config.yaml
n_layer: 12
d_model: 320
n_head: 10
n_kv_head: 5
head_dim: 32
d_mlp: 640
vocab_size: 2048
activation: "reglu"
norm: "rmsnorm"
norm_place: "pre"
norm_eps: 1e-06
positions: "rope"
rope_base: 10000.0
rope_fraction: 1.0
qk_norm: false
attn_scale: 0.177
bias: "none"
tie_embeddings: false
parallel_block: false
init: "normal"
init_std_qkv: 0.0357
init_std_o: 0.0
init_std_up: 0.0357
init_std_down: 0.0
optimizer: "muon_variant"
lr: 0.00563
weight_decay: 0.077
lr_head: 0.00807
grad_clip: 2.0
warmup_steps: 200
schedule: "wsd"
decay_fraction: 0.478
decay_shape: "cos"
final_lr_fraction: 0.0
batch_tokens: 32768
seq_len: 384
doc_mask: true
z_loss: 1e-05
train_tokens: 286300000
steps: 8738
dataset: "wikipedia_en"
MLP neurons of a small language model. Each row is named by its layer, matrix (gate and up: input weights; down: output weights) and neuron, and shows model dimensions 128-223. Each number is 128 + 24 x the weight over its row's rms, rounded and kept within 0 to 255. A neuron's up and down rows have the sign that makes its largest values positive.
Before each neuron's rows, "fires on" lists the tokens most often at its 100 highest values on Wikipedia text that the model never trained on; "fires before" lists the tokens most often just after its 100 highest values on Wikipedia text that the model never trained on.

fires on: "gra", "vi", " Gra", "ra", "ing"
fires before: "ph", "n", "ham", "ve"
L2.gate454 [143  98 146 180  95 138 109 168 173 116 131 146 122  94  97 120  80 117 143 149 161 118 130 110 158 133 139 106 119 135 162 128 165 154 130 125 145 159 119  77 180 130 114 130 161 108 104 144 143 134 140 169 131 119 136 155 131 162 122  96  99 124 149 136 115 104 142  85 106 144 111  88 160 162 128 133 121 140 150  69 157 122 118 144 177 154 103 127 110 145 144 159 137 110 166 115]
L2.up454 [109 129 159 158  79 119 123 114 164 107  89  88 162  73 136  95  93 113 122 124 168 134 165 126 115  87 159 132 136 156 154 107 137 137 139 113 141 123  95 137 122 156  78 113 104 103 120 115 123  72 126 161 152  92 109  85  62 173 157 103 123 164 164  66 137 118 118 142 150 125 129 135 106 105 114 119  96 124 148 131 123 115 147 146 124 107 151 113 146 115 125 113 176 147 119 153]
L2.down454 [145 119 131 122  97 151 104  91 145 152 151 171 143 117 120 161 134 143 120 116 123 118 113 146 121 128 157 145 135 120  90 137 148 121 148 142 132 100 113 161 133 120  80 128 124 114 158  74 100 182  95 168 145 147  81 152 141 141 119 127 139 143 145  92  75 160  96 123 154 100  87 114 145 115 104  72  77 146  87 130 144 137 100 101 141 112 162 148 152 117 102 152 155 136 135 138]

fires on: "gra", "ra", "um", "ry", "n", "e"
fires before: "ph", "pa", "s", "ck", "ve"
L3.gate534 [ 92 131  83 146 121 128 102 149  86  83 121 140 113 118  98 126 156  80 136 114 166  83 130  73 154 139 166 139 157 101 120 112 122  69 137 102 139 134 112 110 177 107  64 102 105 140 117 154 157 152  93 112 174  97 137 123 114 157 130 101  93 153 136 116 133 173  87 106 142 126 127  91 139 157 146  92 164 111 122 137 101 139 137 158 149 127 127 120 141 126 160 133 127 145 116 120]
L3.up534 [133 121 149 106 156 157 112 155 126 131 131 154 157 130 154 145 122 128 158 115 105 104 103 144 124 132  99 141  92 133 133 153 126 121 130 101 153 143 125  79  86 148 103 161 116 130 128 157 112 140  86 128 101 112  92 114 103 136 141 102 161 141 137  96 127 136 149 135 142 147  75 175 104 122 105 112 100 142 134 100 156 129 107 138 152 147 127 112 159 115 166 107 144 144 132  79]
L3.down534 [ 89 162 116 125  86 181 152  83 127 147  90 118 136 144 137 148 107 130 149 113 126 137 141 156 136 139 166 143 127 103 156 135 126 100 149  85 167 102 107 128 134 135 110 123 160 106 146 116 158 166  94 136 118 158 169 121 115 153 114 114  96 152 121  97 142 106 162 108 145 152 145 125 149 114 160 129 100 140 136 118 154 100 123 137  96 100  98  84 151 100 159  99 104  98 118 137]

fires on: "it", "man", "g", "vol", "ed"
fires before: "u", "ute", "ut", "d", "ion", "ed"
L3.gate345 [114 127 110  86 132 106  87 130  99 154 110 142 163 176 124 112 123 137 146 112 107 106 126 159 117 113 110 150 175 115 142 121 153 110 126 156 146 148 152 136 143 163 124 165 134  83  99 100 136  91 125 137  90 111 149 110 119 139 158 114 127 131 144 164 155 125 144 101 107 147 125 133 148 131  89 150 132 144  87 159 131 129 130 103 181 147 113 149 107 135  98  78 154 102  93 123]
L3.up345 [112 109  72  74 136  88  58 135  88 157 117 125 152 172 113 118 118 144 143  99 133 122 114 154 140 143 126 129 136 106 139 113 141 111 135 139 125 123 115 121 141 150 125 163 121  88  97 132 125  99 113 139  86 144 160 113 121 138 132 119 138 112 161 150 135 120 132  96 110 142 125 112 162  96 106 171 125 134 144 137 131 127 121  94 165 153  85 129  94 148 106  77 131 121  75 126]
L3.down345 [162 173 101 107 116 141  77 170 129 138 110 171 121 140 147 117 146 138 137 106 119 100  96 113 119 144 147 142 118 126 153 125 140 143 114  81 115 125 119 132 120 153 139 125 200 112 140 118 136 144  90 128 109 154 131 126  90  89 123 144 141 118 119 115 127 105 126  98 139 115  95 131 128  70 116 135  87 181 135  69  88 129 114 128 113 211 139 119 155 133 114  82 121  78 108 149]

fires on: "et", "om", "lic", "al", "g", "m"
fires before: "y", "ic", "ies", "ry"
L3.gate102 [128 118 111 121 168 130 147  92 123 135 132  97 121  75 135 169 155  74 170 147 114 138 106 102 186 150 135 119 118 106 128 113 139 102  76 131 133 177 112 132 138 111 101  97 116 125 100 157 163 139  94 117  92 165 143 142 110 132 150 143 137 126  92  96 131 114 157 149 128 107 126 103 162  86  98 155 106  63 105 119 138 105 147  92 150  93 151 134  88 163 126 147 131 165 132 116]
L3.up102 [141 132 129 109 140 182 110 105 103 170 156 189 109 162 120 136 117 169 132 149 125 145  94 128 126 136 147 161 153 100  96 192 110 134 112  78 111 139 140 130 129 146 130 108 121 126 127 106 136 106 122 143  76 139 139 168 133 121 158 131 132  96 138 114 135 115 139 155 129 143 140 157 145 137 116 134 135  97 116 165 103 138 111 140 157 122 152 161 140 102 116 125  95  98 127 129]
L3.down102 [137 136 102 148 146 114 121 122 141 133 112 167 149 139 147 149 126 172 172 129 136 125 112 136 125 118  67  83 158 157 125 130 146 143 151 118 106 104 121 106 119 145 143 138 152 133 104 113 146 117 111 154 119 141 158 135 164 126 159 149 128 119 148 118 108 113 123 156 119  60 184 163 107  98 132  96  82 124 138 113 116 118 119 108 165 157 144  97 110 158 122 129 177 154 118 175]

fires on: "==", " ==", "\n", " in", " con", ":"
fires before: "\n"
L9.gate263 [110 181 126 139  90 131 139  92 138 139 137 146 105 111 137 142 147 189  97  89 119 157 153 136 153 107 157 137  92 134 104 143 119 103 136 117 121 129 144 100 120 113  88 140 164 157 149 124 128 111 114  79 103 136 164 156 150 133 150 209 113 114 102 125 103 145 118 120 151 146 158 149 116 148 121  68 119 139 120 158 149 147 145 172 131 160 136 134 145 129 163 115 162 134 153  92]
L9.up263 [141 155 132 156 104 121 158 103 135 187 158 101  91 111 112 104 104 186 111 129 110 104 141 111 104 114 146 144 119 124 101 156 181 164 149 114 131 131 124 144 150 109 101 129 131 151 102 146  90 122 145 144 145 151 140 129 163 173 191 146  91 162 130 152 123 133 172 152 163 152 119 109 119 163 138 121 101 128 131 185 131 149 143 156 122 138  95 112 151  99 148 109  99 148 156 142]
L9.down263 [124 136 130 147 111 103 107 115 162 153  97 158 103 130 117 142 165 116 142  93 127 143 130 144 128  99 129 110 124 114 117 128 106 107 159 132 105 120 140 138  88 130 117 128 150 149 156 137 179 116 106 116  93 146 126 127 131 120 104 127 151  57 120 123 141 162 144 118 141 135 168 169 123  84 119 131 115 110 126 115 137 143 147 135 119 143 166 134 143 155 158 124 151  96 156 111]

fires on: "i", "ra", "w", "ar", "lu"
fires before: "ence", "ent", "ment", "re", "in"
L9.gate388 [128 140 122 104 164  82 160 132 126 158 126 193 143 140 138  96 123 123 117 135 167 130 134 128 114 126 151 124 127 165 126 146 180 122 128 139 157  76 121 110 106 167 127 140 108  84 118 125 131 100 167  89 122 130 129 150 128 151 150 151 138 150 131 139 153 143 132 134 145 157 112 137 110 134 120 171 122 108 136 103 134 134 152  99 145 127 171 159 136 141 154  98 136 140 100 145]
L9.up388 [128 152 146 106 121 142 123 107 132 161 108 134 146 147 146 150 160 141 172  91 116 136 127 123 166 119 123 117 136 134 114 129 117 157 170 116 113  76 139 100 146 144 119 110  94 134 124  97 161 180 122 133 125 165  87 114  90 146 156 131 183 122 101 116 154 127 137 112 110 154 160  93 147  69  87 138 114 115 152 128 139 144 136 133 122 132 101 157 155 165 160 130  86 196  88 134]
L9.down388 [110 141 142 138 164 141 108 129 136 104  99 158 104 114  82 102 180 122 135 127 147 124 104 133 127 132 108 116 108 147 123 155 126 139 125 131 150  82 153  84 129 121 128  93 120 137 128 152 123 122 159  81 106 152 148  97 128 133 139 128 141 148 133 100 146 155 157 168 169 124 124 128 135 111 117 181 158  96 141 118 157 136 126 147 143  74 148 109 109 166 128 149 127 131 122 110]

fires on: "===", "==", "===="
fires before: "\n"
L2.gate509 [141  87 121 127 144 139 147 124 113  95 108 140 159 155  59 122 115 120 101 146 135 116 151 137  99 124 115 120 168 149 139 110 109 170 120 152 173 119 143 110 108 114 128 126 121  99 118 119 117 147 155 101 170 113  94 113 101 135 104 124 150 130 125 180 120 118 118 133 113  91 153 127 137 125 104 124 125  99 100 126 129 108 112 119 120 117 142 158  50 120 117 111 146 125 171 117]
L2.up509 [133 125 141 118 110 135 165 113 127 105 101 164 149 119  97 101 114 123 100 116 132 123 159 130  80 130 133 131 150 174 128 127 137 125 147 144 193 123 134 108 126 112 123 147 107 116 138 142 131 124 133 132 128 135 102 123 136 119  91 125 145 111 118 140 114 129 125 160 105  70 152 100 167 132 122 148  99  98 102 153 146 136 146 129 131 106 128 136  51 128 139 107 160 103 143 120]
L2.down509 [140 141 127 133 108 142 129 126 111 152 183 105 144 146 105 132 164  70 119 124 165 132 124 135 109 129 118  91  88 121 107 121 118 141 166  95 167  94 130 139 113 148  74 120 160 150  98 111  69 105 105 114 117 137 122  97  76  74 108 132 122 126 156 132 105 120 127 111 148 123 163 161 142 145 139  81 126  91 140 128 143 107 135 138 120 126 102 110 125 139  90 109 133 151 137  52]

fires on: "\n", " and", "\"", "),", ","
fires before: "\n", "-", " "
L5.gate26 [130 138 166 149 166 112 144  93 121 140 151 121  85 145 157 151 143 117 142 111 153 131 169 124 131 109 107 129 143 123  81 163 143 118 122 109  90 125 121 133 144 119 155 122 134 116 107 156 132 138 105 145 147 123 112  89 129  98 133 147 115  63 117 132 112 109 130 126 140 102 122  86 123 108 115 126 140 122  95 141 163 101  81 178  98 149 147 131 115 148 141  77 161  76 111 109]
L5.up26 [139 150 109 127 118  99 146 167  94 136 124 109 116 179 157  93 101 124 112 141 128 131 122 128 102 136 103 130 135 111 125 140 164 107 164 119 193 118 113 113 123 158  95  98 135 113 136  88 109 110 132 115  94 147 139 126 100 145 184 133 135 124 140 123 108 149 145 100 120 119 144 122 150 124 125 129  93 127 109 127 113 141 115 117 135 158 175 146 146 117 134 115  94 146 129 145]
L5.down26 [148 132  86 157 127 124 100 138 117 133 148 118 133 146 128  97 114 152 117 133 138 158 130 155 127 160 137 103 136 145 167 134 146 145  98 103 222 128  83 105 109 126 104 154 133 117 184 126  96 111  83  74 157 134 143 130 148  74 129 109 134 112 112 170 138 112 151 109 126 116 116 124 132 162 130 147 137 157 145 143 109 121 153 121 117 182 111 118 134 135 136 134 148  99 109 109]

fires on: "il", "en", "ach", "y", "am", "ot"
fires before: "way", "ing", "er", "s", "ro", "play"
L5.gate371 [156 120 172 115 115 133 139 110 174 167 103 119 164 128 152  65 137 136  90 143 115 143  77 124 180 145 176 118 162 180 144 126 125 127  91  99 124 135 134 114 133 103 138  93 132 130 139 129 120 140 114 125 138 119 167 175  90 220 125 148  99 108 135 107 132 130 143 134 149 124 108 119 126 165 117 159 161 139 163 143 125 150 118 144 170 122  85 179 146 135 145  99 156 157 109 100]
L5.up371 [137 130 117  93 164 124 122 167 162 140 100 154 117 117 162  66 174 142 134 130 144 145  84 150 139  93 121 112 105  78 104 100 135 148  84 123 161 122 138 129 141 119 122 170 165 117 132 135 116 153 129 138 111 140 122 139 140 174 112  98  87 130 107 127 114 162  88 135 120 129  87 110 140 186 129 174 122 154 106 144  99 134 113 137 174 125 131  99 134 127 115 124 130 134  46 158]
L5.down371 [152 118 123 112  92 137 111 119 113 121 123 138 166 128 145 167 111 133 163 110  74 138 130 115 134 162  89  84 119 119 111 144 117 150  93 128 107 148 158 104 101 137 165 101 110 134 111 163 166 132 120 117 103 110 167  98 106 100 152 155 107 139 145  90 112 160 129 157 125 144 118 134  87  90 156 102 126 139 125 146  94 131 108 142 133 129 119 133 104 139 166 116 113 124 129 110]

fires on: "==", "---|---|---|---|", "z", " species", " ==", "bi"
fires before: "\n", "u", "---|---|---|---|", "le", ":"
L2.gate8 [ 76 125 175 145 169 140 140  97 156 145 144 131 123 158 112  80 132 127 160 132  97 129 113 139  95 135 143 182 159 137 141 138 137 141 148 122 145 120 108 205 141 124 118 181 107 146 116 116 133 103 117 132 137 104 102 104 183  76 134 111  71 123 121 143 108 111 143 188 130 166 128 102 145 127 104 163 119  72 120  99 112 159 132 141  93 121 136 131 132 168 110 110 130 150 115 118]
L2.up8 [136 126 115 109 140 100 144 108 122 137 107 137 124 156 140 123 143 121 171 160 102 119 198 124 117 140 122  90 139 143 134 147 124 115 162 110 108 142 115 126 120  96 151 109 114 142  82  87 114 127 159 116 162 100 150 122 136  89 130  77 167  96  90 135 156 141 128 160 142 181 146 114 138 114 116 114 135 141 122 120 136 159 139 112 100  62 139 160 106 131 170  64 120 150 140  78]
L2.down8 [162 147 155 143 120 132 148 148 125 109 151 110  90 135 144 102 159 154 138 146 183 129 119  93 128  72 158 155 118  90  81 115 153 129 137 116 148 111 142 113 145 125 137 108 145 131  70 135 124  89 131  88  85 152 124 152 133 139 113 166 159 134 137 138 118 172 120 100 141 166 138 138 100 164 135 148  97 154 161 117 114 115 150 111 136 112 124 104 164 111 146 110 173  96 154 111]

fires on: "==", "\n", " =="
fires before: "\n"
L9.gate426 [121  99 141 135 134 111 144 105 126 154 148 117 150 129 175 128 121 148 115 143 134 151 127 103 103 116 126 142 117 145 117 133 136 152 109 137 127 165 165 115  77 113 142 151 166 137 109 138 137 147 130 106 103 140 116 110 117 117 125 111 121 120 147 174  88 131 137 107 122 147 134 136 135 187 138 141 120  96 105 132  97 145 167 132 118 132 121 139  94 165 122 145 130 153 137  95]
L9.up426 [136 134 114 150 104 133 105 129 128 143 146 152 101 180 120 126 146 174 109 118 104 145  87 131 141 113 191  92 106 144 146 147 115 132 132 132 123 139 142  80 131  95 177 117 170 162  99 137 178 143 112 151  95 112 129 106 105 112 129 150 173 109 130 124 138 118 125 116 127 169 133 152 141 134 123 110  96 124 123 137 137 146 135 160 161 156 128 150 182 142 169 146 103 152 144 127]
L9.down426 [133 125 109 130 170  95 146 114 142 121 137  93 109 123 117 135 110 126 133 136 120 115 121 120 118 100 124 122 107 131 113  96 154 130 151 121 108 171 168 156 132 124 146 132 178 139 122 125 132 103  97 134  93 171 167  93 117 158 156 129 137 135 110 142 117 122 140 144 116 119 179 151 142 144 123 148 110 126 129 137 134 119 148 144 153 131 121 119 127  80  94 121 178 134 121 115]

fires on: "ci", "i", "g", "ig", "na", "u"
fires before: "ent", "ence", "f", "ment", "in"
L9.gate245 [184 133 154 116 152 167 142 176 105 104 155 143 125 113 126 117 145 116 131 146 125 119 129 129 145 150 173 105 103 136 128 152 146 127 168 129 140 136 137 121 100 159 154 149  76 164 171 129 119  98 148 102 125 135 121 125  99 162 167 147 135 130 109 131 130 128 127 130 133 146 121 195 151 116 113 139 114  98  69 131 167 140 105 145 123 121 136 175 115 138 114 146 127 173  97  79]
L9.up245 [133 140 128 106  84 140 138 140 150 156 102 127 126 152 150 110 118 168 146 128 133 159  97 142 133 132 123 103 141 140 128 136 152 135 140  83 164 117  92 126 110 115 137 141 139 121 103 121 160 124  92 165 142 157  95  89 135 109 142 141 120 145 112  93 196 133 142 140 130 131  87 129 118  94  66 125 115 116 132 127 127 131 106 146 123 123  79 142 163 117 118 104 128  99 123 144]
L9.down245 [153 169 106 100 147 149 120 146 144  64 161 107 158 145 184 113 154 134 135 145 124 120 132 131 110 136 162 128 128 144 137 129 111  99 123 134 136 127 141 133 115 118 151 128 126 120 146 109 155 130 141 156 171 135 104 124 117 141 132 121  96  98 106 105 124 134 116 158 169 158  96 136  58 127 147 136 150 100 138 121 154 123 187 147 127 121 125 141 122 137 140 113 111 118 106 151]

fires on: "\n", "==", " =="
fires before: "\n"
L5.gate636 [123 165  96 149 144 133 116 138 109 105 118 138  91 159  91 156 124 145 113 131 105 140 109 149 126 140 112 104 139 107 165  70 133 167 132 105 133 125 131 115 131 110  93 139 149 116 132 117 133 148 141 129 171 125 129 132  98 101 108 137 179 121 159 143 106 137 127 137 149 149 116 119 158 151 138  93 131 133 130 109 142 136 106 152 159 110 112 121 120 140 118 118 141 155 157  91]
L5.up636 [137 200 127 134 112 151  94 106 136 116 123 126  87 123 125 137 138 131 102 120 117 146 126 159  73 144 153 102 151 105 140  77 103 137 129 118 153 138 126  82  97 129 110 141 111 130 173 109 138 137 104 132 180 156 135  89 131  68 153 147 199 127 117 125 119 111 161 130 137 138 137 120 137 135 128 109 148 151 138 126 130 123 120 134 108 113  94 119 102 157 116 153 152  99 133 124]
L5.down636 [124 143 126 166 141  92 133  78 163 161 165 106 134 143 143 152 167  89  95 122 128 122 119 154 152 113  93 103 112 130 123 103 122 120 123  97 107 128 133 131  87 104 105 138 149 153 124 160 138 124 111 124 132 147 135 116  85  97  90 133 103 107 109 125 117 149 130 147 128 114 159 139 106 131 109  81  98 143 165 130 129 155 165 144 139 151  98 105 120 153  85 124 108 149 132 126]

fires on: "r", "iv", "u", "un", "R", "ron"
fires before: "ally", "ities", "ic", "ist", "ity"
L6.gate114 [ 92 125 148 145 148  95 104 151 108 181 138 108 128 143 146 128 141  86 100 147 107 132 112 101 116  99  82 100 127 129 145 131 141  85 128 133 176 109 101 139 103 167 134 131 139 137 100 173  99  83 118 140 158 143 140 109 134  97 152 166 110  89 136 170 109 114  97  83 124  82 118 151 146 109 121 151 127  92 124 134 153  75  91 145 123 126 139 118 151 130 116  98  89 111  95 120]
L6.up114 [139 130  86 132 135 132 148 132 126 102 143 153  75 141 174 106  80 117 129 184 136 133 122 110 124 120 120 112  86 140 137 103 105  78 119  99  99 144 113 173 134 127 127 155 112  95 152 156 105 118  92  64 118 125 135 125  84 134 137 126  98 161  86 153 119  93 116 104  78  89  91 107 112 116 122 128 182 116 111 139 136 134 156 144 155  99 154 131  78 120 142 148 105  74 165 107]
L6.down114 [126 141 161 132 147 102  90 147 164 133 152 146 137 110 158 145 131 126  95  73 144 131  91 119 132  93 130 155 130 153 162 150 140 119 101 140 125 116 124 161 137 110 124 126 142 116 133 150 101 131 170  82 132 159 172 118 172 179 103 140 106 149 143 144 119 169 151 151 142 116 115 147 125 120 142 129 153 139 117 107 126 141 116 131 116 194 145 112 167 141 144 109 135 100 114 146]

fires on: "if", "om", "em", "ment", "un", "ron"
fires before: "ic", "s", "ist", "y", ","
L3.gate527 [130 132 153 168 153 157 130 141 118 158 150 111 121 155 104  97 127 116 135 144 141 140 111 124 136 125 169 100 132  68 145  98 125 124 140 100 105 140  88 111 162 112 143 146 136 136 145 136 115 122 128 102 171 162 175 138 152 116 138 113 118 143 168 106 146 137 163 108 155 112 122 136  92 117  49 128 145  99 120 120 135 109 147 131 193 132 105 129 145 163 145 141 134 109 131 116]
L3.up527 [129 104  88 103 108 109 106 154 146 130 122 128 146 146 125 125 176 119 163 123 128 106 115 147 115  93  71 115 117 149  96 112 141  49 157  64 144 144 118 133 144 140 133 125 107  92 136 137 121 138 130 131 159 155 124 174 105 175 176 116  96 121 174 106 111  99 165 114 103  95 147 101 135 136 147 162 124 146  93 125 116 135 161 137 163 121 138 122 139 152 157 137 129 166  93  86]
L3.down527 [106 122 148 119 150 124 172  93 138 114 101 151 132 115 169 156 143 149 176 108 139 105 119  82 120 116 133  92 134 116 121 136  96 181 148 128  95 157 123 150 141 133 111 101 139 109  89  94  87 108 103  80 106 135 104 120 120 158 141 147 130 126 114 169 131 111 126 105 146 141 109 129 158  88  82 136 101 114 130 137 138 138 115 102 129 152 146  88 141 119 121 115 145 108 138 127]

fires on: "y", "et", "form", " start", "gin", "ance"
fires before: "ed", "s", "ing", "ition", "er", "ning"
L3.gate405 [128 165 155 153  88 154 129  98 165 145 129 155 117 140 122 106 131 103 100 105  63 154 129 135 135  71 139 108 136 173  90  94 111 132  72  65 178 100 113 120 152 173 122 115 141  99  62 112 127 116 133 178 124 114 114 137  85 108 132 112 152 159 137 111  95  84 114 120 156 121  89 145 102 109 132 134 160 135 153 114 135  95 126 139 129 115 102  89 119 115 117 112 129 118 130  98]
L3.up405 [ 84 139 134 156  99 145 110 181 172 167 141 122 102 128 134  92 137 118 113 116 131 173 149 122 149 128 139 122 115 111 107 161 108 100 134 131 111 111 140 126  92 188 164 142 153 102 110 113 115 117 142 135 135 112 166 108  93 159 146 137 121 101  94 102 186 109 110 140 159  99 126  89  72 148 131 105 103 132 128 163 114 123 156 124  94 149 121 158 162 108  94  74 144 143 142 182]
L3.down405 [117 144 145 136 115 131 100 146 167 123 133 114 130 184 101 106 194 127 128  82 105 120  98 145 136 124 120 115 131 149 119  82 133 134 137 129 160 108 164 165 106 106 146 142 184 131 142 127  72 139 146 165 126 113 121 125  85 115 111 117 133 116 127 122 168 149 152 182 115 108 136 157 140 112 131 155 149 116 167  97 113 118  97 105 158 125 121 117  93 151 145  87  65 140  93 110]

fires on: "===", "==", " ==", "---|---|---|---|", "|---|---|", "===="
fires before: "\n", "---|---|---|---|"
L5.gate83 [120 141  90 135 152 120 114 112 176 140 160 130 114 142 103 118 137 146 106 178 118 131 109  84 140 153 149  99 130  76 137 103 117 155 121  83 108 132 130 151 150 162 108 128 139 171 132 164 106  71 143 144 162 104 113 107 100 134 166 131 151 197 111 133  75 128 152 154 116 151 133 109 170 142 156 130 132 107 145  89 152 158 139 113 117 126 120 100 122 144 109 112 135 116 131  82]
L5.up83 [132 156 124  93 130 157 135 106 122 136 139 149 112 149 134 118 182 144 143 164 113 166 151 158 139 108 178 114 145 105 151 115 156 154 113 144 171 146 112  99 108 158 140 122 161 141 145 128 140 126 139 104  99 124 123 145 141 108 103 124 159 146 149 142 137 155 135 128 126 138 135  68 130 132 121 117 105 162 124  72 140 163 122 111 138 106 130 156 103 118 132 161 142 147 133 114]
L5.down83 [139  72 134 132 111 127 142 136 113 164 117  91 138  94  95 143 164 145 125 139  96 133 138 138 107 136 134 140  68 116 134 129 132 129 128 114 115 131  95 134 130 158 170 138 200 125 108 107 123 122  85 173 136 138  80 125 134 102 130  81 124 142 178 123 152 112 135 169  98 150 121 150 118 138 101 156  98 124 121 160 173 101 101 151 117 135 119 150 133 133 157  99 153 119 137 143]

fires on: "a", "\n", "p", "ip", "0"
fires before: "-", "al", "or", "st", "s"
L2.gate576 [175 128 179 113  99 105 105 138 141 147 148 145 124 170 119  81 122 175 130 116 181 128 112  94 114 137 122 155  88  67 113 159 145 141  75 118 158 115 118 154 127 145 145 117 174 139 100  97 131 146 135  95 115  87 160 127 116 115 148 132 111 114 112 155  54 143 125  73 140 146 121 121 135 119 141 114 133 132 121 137 131 146 123 162 151 111 137 144  99 152 103 123 120 140 126 134]
L2.up576 [131 146 181  98 124 126  86 117 137 138 128 143  65 153 146 117 150 152 111  86 154 132 123 102 155 114  77 164 148 160 126 170 174 146 117 114 131 127 104 121 126 142  97 136 155 121 127 107 107 121 131 152 154  96 124 146 114  82 140 160 130 115 122 151 107 138 144  92 145 103 118 115 153 158 171 107 136 131 141 153 140 130 146 123  98 114 113 139 117 161 147 151 103 157 134 131]
L2.down576 [136 128 131  85 120 139 127 139 148 153 157 133  95 129 104 106 113 160  97 144  95  89 122  93 123 131 143 122 125  97 112 140 127 181 135 102 130 134 144 115 103 142  97 103 159 131  62 123 117 135 159  90  92  79 144  86 161 153 160 141 104 148  91 139  74 125 189 106 105 122 194 122  91 104 118 156  96 164 111  76 166 132 117 141 140 132 177  97  93  97 150 135 128 105  89 118]

fires on: "it", "u", "ed", " by", "ru", ")"
fires before: "tion", ":", "ute", "u", "ed", "\n"
L5.gate166 [124 146 115 166 149 102  77 117 136 123  98 174 113 130 142 119 146 168 117 150 139 105 130 153 131 123 135 132 144 113 142 117 165  98 136 133 192 141 133  93 158 153 160 116 119 140 110 125 107 126  96 149 121  88 129 155 150 114 148 144  91 170 144 100 107  98 111 186 135 120 126 106 155  95 153 129 122 136  95 139 141 149 145 140 138 152 149 139 117 138 126 130 182 143  92 161]
L5.up166 [111 135 125 114 106 103 125 133 147 144 130 137 186 175 138  87 132 143 141 125 143 101 146 157 114 180 130 144 126 100  92 140 148  99 116 126 143 159 143 110  87 137 168 128 131 113 114 131 130 110 113 133 121 175 107 150 101 116 138 141 134 131  91 129 114 142 144 123 135 134 125  84 178 120 140 126 125  97 122 130 121 113 152 149 111 171 119 108 108 105 152  97 163 135  83 109]
L5.down166 [131 148 138 109 130 137 119 107 116 127 157 118 141 112 112 154 108 152 151  85 114 143 100 137 136 150 154 130 102 139 139 125 113 128 145 101 140 103 105 122 126 135 137 157 113 111 191 114 129 100 110  99 122  71 126 101 121 154 111 110 121 127 122 157 102  95 124 113 136 109 100  71  98 126 147 153 117 121  93 142 110 112 149 105  87 146 102  80 124 140 105 151 132 107 180 127]

fires on: "\n", " co"
fires before: "-", "\n", "un", "ur"
L9.gate437 [124 175 150 109 114 163 151 106  96 169  79 114 131 104 124 139 120 167 110 120 151  94 141 140 117 109 175 134 108 141 139 145 127 140 163 141 142 132 145 158 144 184 123 132 145 103 102  91 117 121 135 135 140 132 152 117 109 144 144 127 148  99 109 150  80 147 152  95 145 101 127 119 130 104  94 134 113 116  73  93 149 134 151 191 136 113 160  87 110 150 120 103 121  95 126 126]
L9.up437 [145 148 140 134 113 108 159  82 152 144 117 135 123  88 114 100 160 143  83 163 105 108 126 105 129 120 149 149 110 140 127 129 141 127  84 104 144 147 138 128 151 149 110 106 155 156 138 114 137 125 132 109 147 144 157 109  67 111 117 129 113 155  94 161 128 164 130  91 115 107 126 153 112 114 119 116 109 104 100 111 156 127 126 120 149  78 141 131 125 160 102  95 144 113 139 145]
L9.down437 [135 118  92 135  87 143 150 114 111 108 127 110  64 157 118 168 109 109 112 121 112 141 118 112 120 171 126 128 129 102 158  96 160 105 105 151 167 146 106 136 103 146 146  89 179 114 148 116 138 109 104 104 140 149 153 164 147 105 114 125 117 117 150 160 128 129 119 144 140 137 185  72 112 125 105 126 103  87 187 166 146 118 131  76 115 139 174 154 156 149 116 124 149 112 121 115]

fires on: "\n", " ==", "bu", "ph", "o", "ed"
fires before: "\n", "tion", "-", "und"
L2.gate461 [158 133 112 117 155 113 136 136 149 160 177 121 131 134 113 136  89 152 149 134 131 158 123 139 112 107  95 154  83 164 128 108 117 113  87 101 122 119 152 111 145 129 126 114 106 113 106 113 162 145 187 125 186 141 123 100 162  95 133 147 156 123  98 147 124 125 124 122 173 127 125  92 147 133 110  87 118 110 147 147 140 145 138 179 105 128 120 132 159 149  87 102 115  82 113 117]
L2.up461 [122  84  96 105 136 122 142 102 130 153 161 128  76 158  87 160  92 118  86 146 108 119 117 100 167 153 138 117  70 152 157 113 127 126 103  91 131 104 141 159 102 140 100 132 148 141 108 142 118 117 172 115 156 100 150 122  79 155 150 155 164 109  97 162 195 146 120 127 110 124 127  91 100 145 133 126 166 157 142 155 133 130 132 134 103  85 155  83 172 124 120 148 122 179 101 103]
L2.down461 [142 103 121 148 127 135 139 122 154 117 109 155 142 136 112 156 122 114 157 155  97 108 133 150  94 136 142 101 172 108 127 140 135 142 121  92 114 147 149 103 100 127  92 123 141 152 162  78 142 146  96 120 117 107 122 113 154 118 114 100 184 110  70 124 166 149 101 117  95 127 104 125 143 124 146 141 151 159 167 132 117 115 126 134  80 142 144 153 123 161 126 138 127 128  79  91]